From a checkpoint of a small transformer trained on Wikipedia: vocabulary 16384, tied embeddings.
MLP neurons of a small language model. Each row is named by its layer, matrix (up: input weights) and neuron, and shows model dimensions 160-351. Each number is 128 + 24 x the weight over its row's rms, rounded and kept within 0 to 255. Numbers have three digits each.
After each neuron's rows, "fires after" lists the tokens most often just before its 100 highest values on Wikipedia text that the model never trained on.

L8.up1588:120116156081082133107129174080150114167111114116166110114095136124123138082139138115136160120116138143084121139136141070120145132127127136140118122110109159121132126111123144116113156118132138116115183135134110114134123122137140140143127171135116105132151124129121172128148146094102068133100132149122155152131119124092134121154098089125134133108133198151137120152126186111139108112121171131120136131124119105176153127113116102117137121124170144113148157123165123114143169120128113145120153143142124153114139114125141116156128095096129159135092164128156110116119103151117133100
fires after: " |", " %", " Team"

L8.up1956:123131156137122127152072140125118124128167127162128126117100129027126108115096141092110094174111121114113125132101132123148114109099134148119157123123115118125139149168078185142127134120123139111186128132123141111165114089109140145132125144101112142120088140106125119144148139136161184081127166140146150131099083137157141111121152117148119148162104102139145109114138103174176098103129091143167124145130119091168113161113140075164141155106131143147096137131134107177144135120122112090145161106162132148142100163178169171159140075129099140073144136101090155135107108097126134130
fires after: "\n", " |"

L8.up1734:143123130100066067138148138088141079139133143122149123134157112144122153154147137149156145119121115110120123112118129143127098109112135137148154170094153150145121139177108080148079136120107129114108156128159116130124087125131115104154090170104127092139114129133126133151131105121152158107125165142122143169135109142139133108104157127189129153091170148119149136094139124102101135106137100141164165185127075164129135155129108116117138159091150119119173114138164144141136157158130097160125165118110119102102106125132113103144087142129102135107153166114129163118107084112131136136
fires after: " |", "|---|---|---|---|---|"

L8.up246:083108136153145159116160139106180139124149130134125090131127142104159164175141097128104108118130145133146093124149136108118123131106130109147143126106118094160125173093145143102141140114115160112134122139113148111101114149157147120132128156111117098083146101107118150119149141130165152139152148147152071136131189108139111126064119105098110129116096129104120157090138127095132130121179133169124165116121113116218117125157145139155074087116136113159150138115121114112143146105182135101109153115155158131127165108130113145108143132149127125135118114136130110150150178141150136115
fires after: " on", " the", " to"

L8.up2861:119122130096120136122105103135129162152141141156134133115129150185178126066177133142117116097126107136113071114075129127161125168157129108142161089141130136108144137128120166149129140165121122117141168145133142120121153087100118103130104103101134121104106118127154143155096169156113150168106173142113118125097171103167098135075079118184106159123112174122109163082131110152115172123127123133129126095161128167108112094127090093132142125171143175125147123109143162143131162127141148125111115129144123134157103139123117118142142128128119144088126183164129097094094124115118151122
fires after: " L", " The", " La", " Ar", "A"

L8.up1892:144123157154138096138162087120162179139140137146131158111140130136130149149099172145159116159142164140111091125132109118157143160158102113133108082114126089126131130127139145136071138087153117128130147123129121087175139075092139108139096143135105121152145086110117102104136111140106122105142127087147130143067137131107142128138160141114132109131167155124154140117091131103087067128090120123128118102132121141108113071123137177160168088125089154135127109128126191140159134072149139112097119129137152094165121147156110129127176123130142151171131126126191136134120144098145102124
fires after: " |", " Votes", " "

L8.up1196:101142162166137135113121148093168124155132153144096165105109093104111103162124105173077115161119146175132138111154140123153155103105091095122098112143133141112132122133166148124112105143159133140141103113133153122110103142096131111089100159140141136166122108117126053143104101094154121129090138141117132164162148132106136095129156156143119090137149108106145173136129172109149097148175124113087106102113119129117153169141118101094124131116105103147167111109107145143130097138113139145126150119162107171104192137134127120147136099136095110105105092127138145118120155095104129141
fires after: " |", "-", " D", "\n"

L8.up1668:125154134103128118151127138136129140109127118106142131118145130149142152114117173172136114110150142099132139180083133123172119162166109087102110153123134127137136128147113122144150142137125148138130145080106139170125185133129125082137116104132148194155124088161132096136139157144140156143150101114150129098108129151107166111124133139145133154173101170141173104098108160154113125154162149100166135148168138147135146101130115159121154133157148140078136171084109086098114081141117141166069144084154116100096108159136166115132095119138127096106093173130147127112089144162120121095
fires after: " the", " The", " fer"

L8.up1538:134123098120117088153155172134110069136129118142097117111164136121126134140108169151126096140131151125123079137147140126122141116132092134157141145147140107163122158162133129095121130125120142118150082120133158157104134112127150140151122109155104156155061103153174123115109132113092198127122145114128135107126101121127125163082137143123096122126111115124127155131113158141089160120116097112139132110128134140168165124152150142141101091149167129130161134115070124091127109169147135127154148123161155123094104106092116175126109131111122142157073145177123153111136121161156163118
fires after: "\n", " on", " the", " an", "An"

L8.up1231:180121100142145184145118126125108157090136181135127124125134107061137180143125153136111141115117130103152105170117136132139155136092120111142125122133132095101135116140137125120076114100159142094148148113128120141117079109106134145122082128145172161136096154128121124136126168131135154103126116119164146063088090154115147099122128150132132167121144110133127130100134155159128092098131128090118116089129106124171127145116179115112121127084155128197152133116072096124081150104135142138145126131112110145148146134110158122125101110157134049096120140143124123106121120123123094128
fires after: " |", "\n"

L8.up3576:146155109131103167134173116121150107158098157165115104105133156152132148166164136133124076151091115092165105118071089153136121106167109144152147159129159123139178142167100094147093158117067090124101159122095124141149100135087150087123139134154132121147105112113104086112143147135164116128078132107154145156135166122097128118136120137131147113132102081185123107130126109148122122119098151102115164129128127107162142097096162143131162122184120143168156112167104172144123138152120135138115140124150154130112117138184142146159126102116122110153109124108124163129114114127115097132
fires after: " the", " a"

L8.up3413:098156098131114130105164113157116117136148084163160170157112145124130102107146147131131145119140085134159130125129115087099189126104143116113119170136129086133107101131135146098096116151103125147134139126108102106139087111122144095127134117123151100074143106101115128150155147093075124131142154122138126104076146137131111142108164151130100140071101114140095133103154137164102099133080136131101101121150145134117125084098130125144083148096090137122136101121173137113121104114158116113107129135084095116110134203146130098098125134133115122126108125150150141149100119125129099131
fires after: " of", " in", " |", " living", " from"

L8.up2143:175111117128091143123134102108179116174123132182168135135129114161114128130120085096114160118153166105127109130127142121115118123124110155101132105143126107113141147136100086108151159125151159090134150122089146077086084147121124125099109147120149109109136129106076129093107152093146104127192113135137070143151122103107131121137124080144114109133155187124122168123148141115158109125137154147125137149137119113126108149146157138123123121118095134136098108145171146125188125135159157098122154161138187101139123150117126134125113133101086128108086098134141104111116104144088113059
fires after: " |"

L8.up2678:147129166082077094136096148141119142151105080130137107113116105129092137116114105143164117117127169137173109141121110152149136120129139102161134174118102144127104169147128156160071121110127144139153140095105086145107153073100067113122066168131115111140145127122119169102067141151161122132156164131135118146137136123118133129091116135147155148110136156119115128098097153153114112087121137150144143136120108162160146173141118152148170167092161143078120148142126093099139133134110117142127136116141136130115160102116118128122120135127144087132122169151091110127176189154073139123
fires after: " the", " The", " fer"

L8.up2269:123112138137079127145125118147084119172151147183108150125139117099131114154098104131130156121147125171127147142110126085192122132150141103110147177131134141101124150142082122132130088099125102123103109133115098126092131159111135129128169116214091122118094119148138147120180127135130070143099139167117103085137145100159111092122110144105134114105152150115116125122087117131122140160164151088105109089128125094135117077082122105104172141103110131139128083150138146160108109123136174096121105125144138129163168153125146130194121091101183145148132135080134128167148136107166109155
fires after: "\n", "-", " ", " '"

L8.up3783:134140145138074173138110122151134111114111045122131094108103107161132155159137129107125131118125091138131142075149142157122174103104118080108102148148132110145130079157126143141102108151169130088165093102104154153121121140128126112124119158165156153136150128095146136115085126126152119151116120137126103105099169158120132120140132145156151124150161175131120137157123117145113137119118124092081140166150147117142203101138111121115129130124138098115130099123084143153138146103116130122125152097100075146168117095077146109172157144124144110136116099156134158101142144118138109101
fires after: "\n", "-"

L8.up1888:114179153130115138120084135132054118105198138143161121117159119091130145168135097122129120141150151152155133086122152147108129114103141093115073105157149101108101105153120127085122158136097097152125139093148147152145160135111110136162108122158127207158133079125147102175112129108149137094097121111173163100113142138154133156154151131124133089125111100136137138149125128162106136112174160130122122133139142105114164130089145117096139134133140147138130090094133119162076136127097146152115180131148108125120122108123123150159142139121115122108114096165119125118128168135116132099
fires after: "\n", "|", " C"

L8.up3136:159089096108095108074150152159144141135148094165126096104147127127130146167113168158120131136122116148087136138104122137171127144126132123117121144085121152107107140136096107101165148121161159125061075128114157103118120158139109115114135080121143130125122122122148144172122162163133091153118142079115098098136098153139121113098116133103117151116112149104143098099096097123081071091101154119088131134141120183108161167113125092124089151115106115095123135106118131109167143116143115117123180126172135151149154117124144111115113127142158142169153117139108121098147073102107145128
fires after: "|", "-", "\n", " and"

L8.up3851:122138153127156108120166115161145161168137124101129112118079117106141143111111110138131125109155163099135156112124121143140134121128124157122158164122071160117114116122152128108140123099130103135153098131144144113089150124158101102173091106108105133123120128145099154146181151115098131121104104106138135094099157098101102129149091173171132120140133134149151074131123141149126112132121118119124131144148161120126121149080140143119119101133171148135125149087119109116125161152106147135071150131158137105127164125090122132164114125113133108105104128173111144140169133111123112085
fires after: " |", "\n"

L8.up3111:099182133129141117137082144148090113065149102123138140101130160064111129105103165132133130127087155163170085177113118132168174122104175139130106103158115131167114116129093118107129150146185123088141135132131080134138094089183148149134109126181137147108137111125113113132155142143148159126111121097156141116137122136124139114156122128117144149115133123116143079178112122152130140096120150145109147123118114130144197151136166135129122115071124114140201135112184137139111136092109089153049136112087114165129131138121165111091115094155113111104172107126125129126108109091138115113
fires after: "\n", " "

L8.up3850:135126133156108127146141109157131059094114169104132139127144156152141161145134137113157137121126126159131121111120134082148148126096115150130084155114080153133133146131131174118089091132127182114139152116142137119150135148120122117140120117183145117106089142154125089134155139104131124125105108125123184140124082109151131099143139100178078159074107089156144151154112153143118116119164118141095168095153088149167118117126157096148101120133134107160168150103132174093108077116111133132108150097153110105143158131129108120126128141130074170132121105119130169149105134083144105145
fires after: " |", " the"

L8.up335:127127103089152157146132138117113112124144129134135111095124176062166105145125172179127111167161142105133118098129111079108095130112142161129175134107125113158139089126118129155149138127112142124129127120133114131143073136131087117126120144095159094115107095174100132113132158112112162142087101141160137131174178125110098111092134148151151090128107116108128101101152115142082122143107107105143179111127140142198095131108158132147124047134115133123163093143116123155108148130101124149114131151135109146120130096126078151074145139136107127170088099147138129120119111127142168079
fires after: " the", " a"

L8.up2932:166153117133108188178143104132105108108123079121137127140151191133142134144141127122097127145162101115120112117155137098192097157150106159139183127096107154093163145116144119132122118112155131135091152123172156152145155109084152120126105152138123129096172112112105081149121130099146161152093141117145131167124113139118124117130101087136100116146164113162178124095083121147149114118144114142145120129142139121146158138135111172130097158125139151114141129122118130148121128093175140105067162094137124104116102112140141133126119139113114134117095154105141141133170136113114130138
fires after: " T", " 2", " 0", " 4", " 3"

L8.up436:120144118139140132157088141139105156142130160096102134126127113159123118181118116137131164159133133116134118107110139137118197143101131106121140146103143100097093147093099092095149162146111116176125158124150131109125121140109132105143108120131148117130143094130114067118138135117148131106118135137189169126081114174128146123107139140134165092127143135129115115130133131154116121104106173116095093128121082128113083175148119145171069135137086122156128117116143114147131108098150096172108119132153112126121157118128097142084121145117117120127091135100112115127161158141109132094
fires after: " for", " of", " S", " to", " with", " in"

L8.up3056:111168161136109126119104113099102074141110100170148094108103166121149143173110114103114168125140098092148144103142135141138135115139125143136136134074121094099161105117085123138137108125097141180178114110075163157134134134135100129137138164132166135149100102153137101168129160096095117144123155136095132118100133169127097171118104154160113107128103122100130158123130146113114128138151148158107171170144151134124164135126118106130146092112133105095079135128108145128117132136138149157158153119141139143110103103114138159147109152149127128094105131150108098184116136130122098103
fires after: "\n", " P", " A", " "

L8.up810:140145124107138154159169142141114131113111096145122126141128134122112137122130137166073168128125116138115141091141143120158105103148115110157149130143123172089137137096145111149114115150167138143140146114142155128120105125138142160081120135134151118128131131104098139119172090099133101135113148145134111157078110093182136138094128131150137114069150189132120084129151131147153115155096133125126145123151152085138115131094144136096131097153127128149146133101145135135123144096140157106100127126093148170140125077131101160133123116100150117149078089143141121127153191146165084138
fires after: " |", " 0", " $"

L8.up3194:129146105132123124149125171178117131163152098124132100117095137149114125139128119134180175075104140114094124163110128143164153150141103125182149106124103128115088098130147156087144147138162135095108069103075124183092145126077113106156099147137167119096139109124106188116064113119127132132112164105139096173123136181132126139109162105142173154143119184159119171115114120168147076134114139145113124164096170153118155142140142102108146141099164117100110136126167151126142113113144140077181150098143149130117105163131148095111098113168114140137084143090130112165130141149148132127
fires after: " |", "|"

L8.up2867:111181107117126126157139177068116128096136158108108168137147149125142162113116111097152124115111125115136161111079126173142171100120113104128088092127131139142138151098122106090131122129118162126094084111126141120141118110084182137136175104121129115140124106120138106118098143113096125145175123137141153143082136122098113147127091151154114143114142095129121150129140146125165063146148112119095088123132137134090112166120155122135094094152117105110135078168094131139189176108131134109089148168157166164141113196165131152111136129105096188180106152157124110102141140124106109090
fires after: " |", " are"